{
  "num_attention_heads": 2,
  "head_dim": 64,
  "norm": "layernorm",
  "rope_theta": 1680.0,
  "init": "normal",
  "beta1": 0.93,
  "schedule": "cos",
  "batch_tokens": 16384
}
MLP neurons of a small language model. Each row is named by its layer, matrix (up: input weights) and neuron, and shows model dimensions 48-143. Each number is 128 + 32 x the weight over its row's rms, rounded and kept within 0 to 255.
After each neuron's rows, "fires on" lists the tokens most often at its 100 highest values on Wikipedia text that the model never trained on.

L10.up89 [164  63  71 141 128 162 157 202 114 162 149  75  98 132 207 144  94 100 134 169 102 141  91 155  87 189 124  48 167  87 116  89 148 107 123 149 109 115  94 171  60 157 108 150 171 126 109 145  94 130 161 106 105 167 126 130 136 143 157 196 155 109 138  91 151 123 146 114 126  78  95  79 132  90 185 149 111  42 149 148 157 111 170 101  82 182 136 152  96 144  79 104 204 161 114 137]
fires on: "us", "ut", "At ", "ach", "i"

L11.up226 [ 94 119  83  85 192 174 118 103  98 108  90 151 107  98 104 192  98 133 109 107 163 106  83 205 199 128  95 133 165 120 155 134 122  80 141 147 107 176 124 150  99 175  94 128 178 145 162 172 174 128 187  89 134  84 101  93 149 174 133 149 141 153 123 152 105  70 161  44 149 172 122  78 122  80 118 138 146 128 111 156 111 120 126 183 173 140 141 133 138 165  88 164 106  81 166 135]
fires on: "n", "t", "s", "o", "y", "b"

L3.up143 [142  99 172 131  78 133 136 111 141 156  89 138 120  95  92 120  99 118 147 117 147 147 121 149 126 124 121 109 179 148 118 141 165  98 128  67  63  94 105 155 173  75 101 128 184 169 168 112 127  93 155  93 115  77 114 157 125  75 132 114 116 128 144 115 137 115 157  76 143 123 135 147  84 148 170  83 141 153 152 194 143  96 196 155 141 104  41  94 122  64 127 122  56 124 151 190]
fires on: "\n\n", "row", "requ", "cour"

L3.up108 [115 100  89 136 150  65  46 116 147 117 167 109 143  96 119 183 128 133 157  57 120 200 124 148  95 149 147 107 124 111 170  94 118 127 145 146 192 117 110 128 124  74 136 186 199  87 114  93 135  71 138 114 101 154 142 147 166  84 165 121 120 173 178 143  89 139 171 190 123 123 104 118 159 139 113 143 171 188 131 145 117 162 137 146  93 117 127 113 117 152 121  80 108 120 125 143]
fires on: ": ", "/", "p ", "es ", "et ", "t "

L3.up84 [122 137 148 155 165 155  90 188 102  95 129  70 146  95 131 137 190 167 182  58 133 124 147 188 137  24 132 117 110 121 150 148  93 131 149 149 120  88 140 119 131  58 108 154 133 114 205 181 104  96 146 161 145  83 196 188 149 165  80 123  90 186 149  95 127 129 136 126 141 138 111 142 101 134 140 143 152  79 142 119 140 122 135 126 152 124 109  78 170 122 118 154  87 160 124  81]
fires on: "wh", "red", "row", "Wh", "s ", "ea"

L8.up302 [109 143 122  62 122 176 109 131 126 127 177 191 137 163 114 140 145 160 119 165 121 131 120  78  81 119  81 123 140 131 159 133 119  98 129 120 154 154 132  80 162  99 122 146 127 103 151 201 126 104 118 116 101  65 133 134  59 152 187 141 129  90  96 153 150  80 208 133 146 222 142 131 142  98 171 154 130 147  75 145  93  62 173 118 133  95  85 131 128 158 131 126 135 123 139 167]
fires on: "ex", "Ex", "comm", "vis", "ers", "rem"

L9.up263 [135  75 107 138 157 172 125  73 149 114 128 170 136 125  63 141 137 136 110 115 122 110 133 131 139 122  62 160 158  49 140  84  64  88 103 134 155 175 120 164 115 119 145 107 100 102 153 161 137 144 117 134 133 172 159  65 142  97 128 179 141 140  73  92  95 115  73 125 139 146 177 138 140  94 143 139 134 157 162 175 164 117 185 168  98 119 121 164 126 162 125 127 146 125 154 200]
fires on: "con", "ex", "in", "pro", "es"

L3.up249 [161 155 136 125 137 101  71  77  88 154 122 125 139 172 107 146 149  97 123 127 102  85 142 190 124 119 111 101 137 103 172 102 150 147 122 125 156 121 113 126 177 123 141 110 167 130 100 116  76 102 149  93  85 117 104 157 161 135 141 152 141 180 104 137 142 144 127 113 164  94  59 107 112 127 111 154 200 147  79 126  96 164 113 111 157 167 118 146 110 101 128  83 153 103 107  54]
fires on: "ang", ": ", "o ", "es ", "ed", "iv"

L11.up250 [140  78 108 131 116 125 173 150 119 171 148 127 127 160 133 121 176 155  90 153  95  82 104 113 145 140 120 163 131 114  68 119 146 135 104 173 144 101 167 150 172 108  95 122 119 165 172 120 127 120 142  94 137 197 188 100 134 152 134 207 149 143  80 184  88  74  42  92  92 148 146  64 115  92 129 198 162  95 148 106 179  68 110 122 125  92 154 102 136 132 143 164 173 157 131 125]
fires on: "le", "l", "ex", "pro", "t"

L10.up232 [ 87 126 129  73 141  68 134 159 129 189 156 150 163 153 103 135 128 133 141 153 150 122 104 114  91 153 178 115 129 111  99 137 146 138 104 129 203 144 166  99 138  69 133 132  85 148 174 166 174  55 135  93 132 121 134 151 150 140 140 153 130 106 126 142 170  33 169 105 211 129  90 103  84  98 173 113  69 175 171 177 155 122 152 180 116 156  62 114 113 120 132 107  76 138 100 183]
fires on: "ell", "ers", "ex", "Te", "th", "cont"

L8.up51 [103 103 109 167 139 143 156 158 187 106 107 150 109 136  76 112 158  99  93 195 167 169 163 131 131 184 100 122 174  74 139 133 118 131 103 110 130 125 159 131 146 155 146 124 124 148 126  86 122  94 155 148 133 125  75 120 149 130 108 139  82 105 166  96 112 172 204 116 119 174  76 131  98 151  93 115 126 162 138  40  38  63 124 115 118 150 105 149 134  82 144 123  72 158 112 119]
fires on: " ", "gre", "ig", "ud", "u"

L3.up319 [ 85 147  52  79 156 136  70 136 138 126 120 137 104 149 129 174  68 104 181 157 134 131 158 182 101 169 114 115 155  73 116 144 133  59 126 147 164 164 162  61 106 116 166 165 120 192 126  98 145 172 160  93  87 197 137  73 109 153 139 106 106 152 132 182 134 100 145 100 191  81  62 146  96 118  85 123 109  87 123 131 146  82 158 152 127 117 175 109 179 134 143 129 100 114 127 141]
fires on: "b", "ish", "by", "y", "oun", "inn"

L3.up219 [125 123 131  85 118 104 160 131  72 100 169 149 108 180 147  77 153 160 105 137  95 106 106 129 133 188 115 145 104  65 125 111 134 158  88  91 117 151  76 108  94  83 198 142 119 111 141 120 190 112  82 139 157 161 123 210 134 121 134 120 178 171 125 107 146 142 116 132 116 144 100 167  85 160 137 170 157 146 135 116 236 156  92  54 140 172 142 125 118 153 185 127 146 141 140 152]
fires on: "ed", "ext", "old", "ty", "ish", "oth"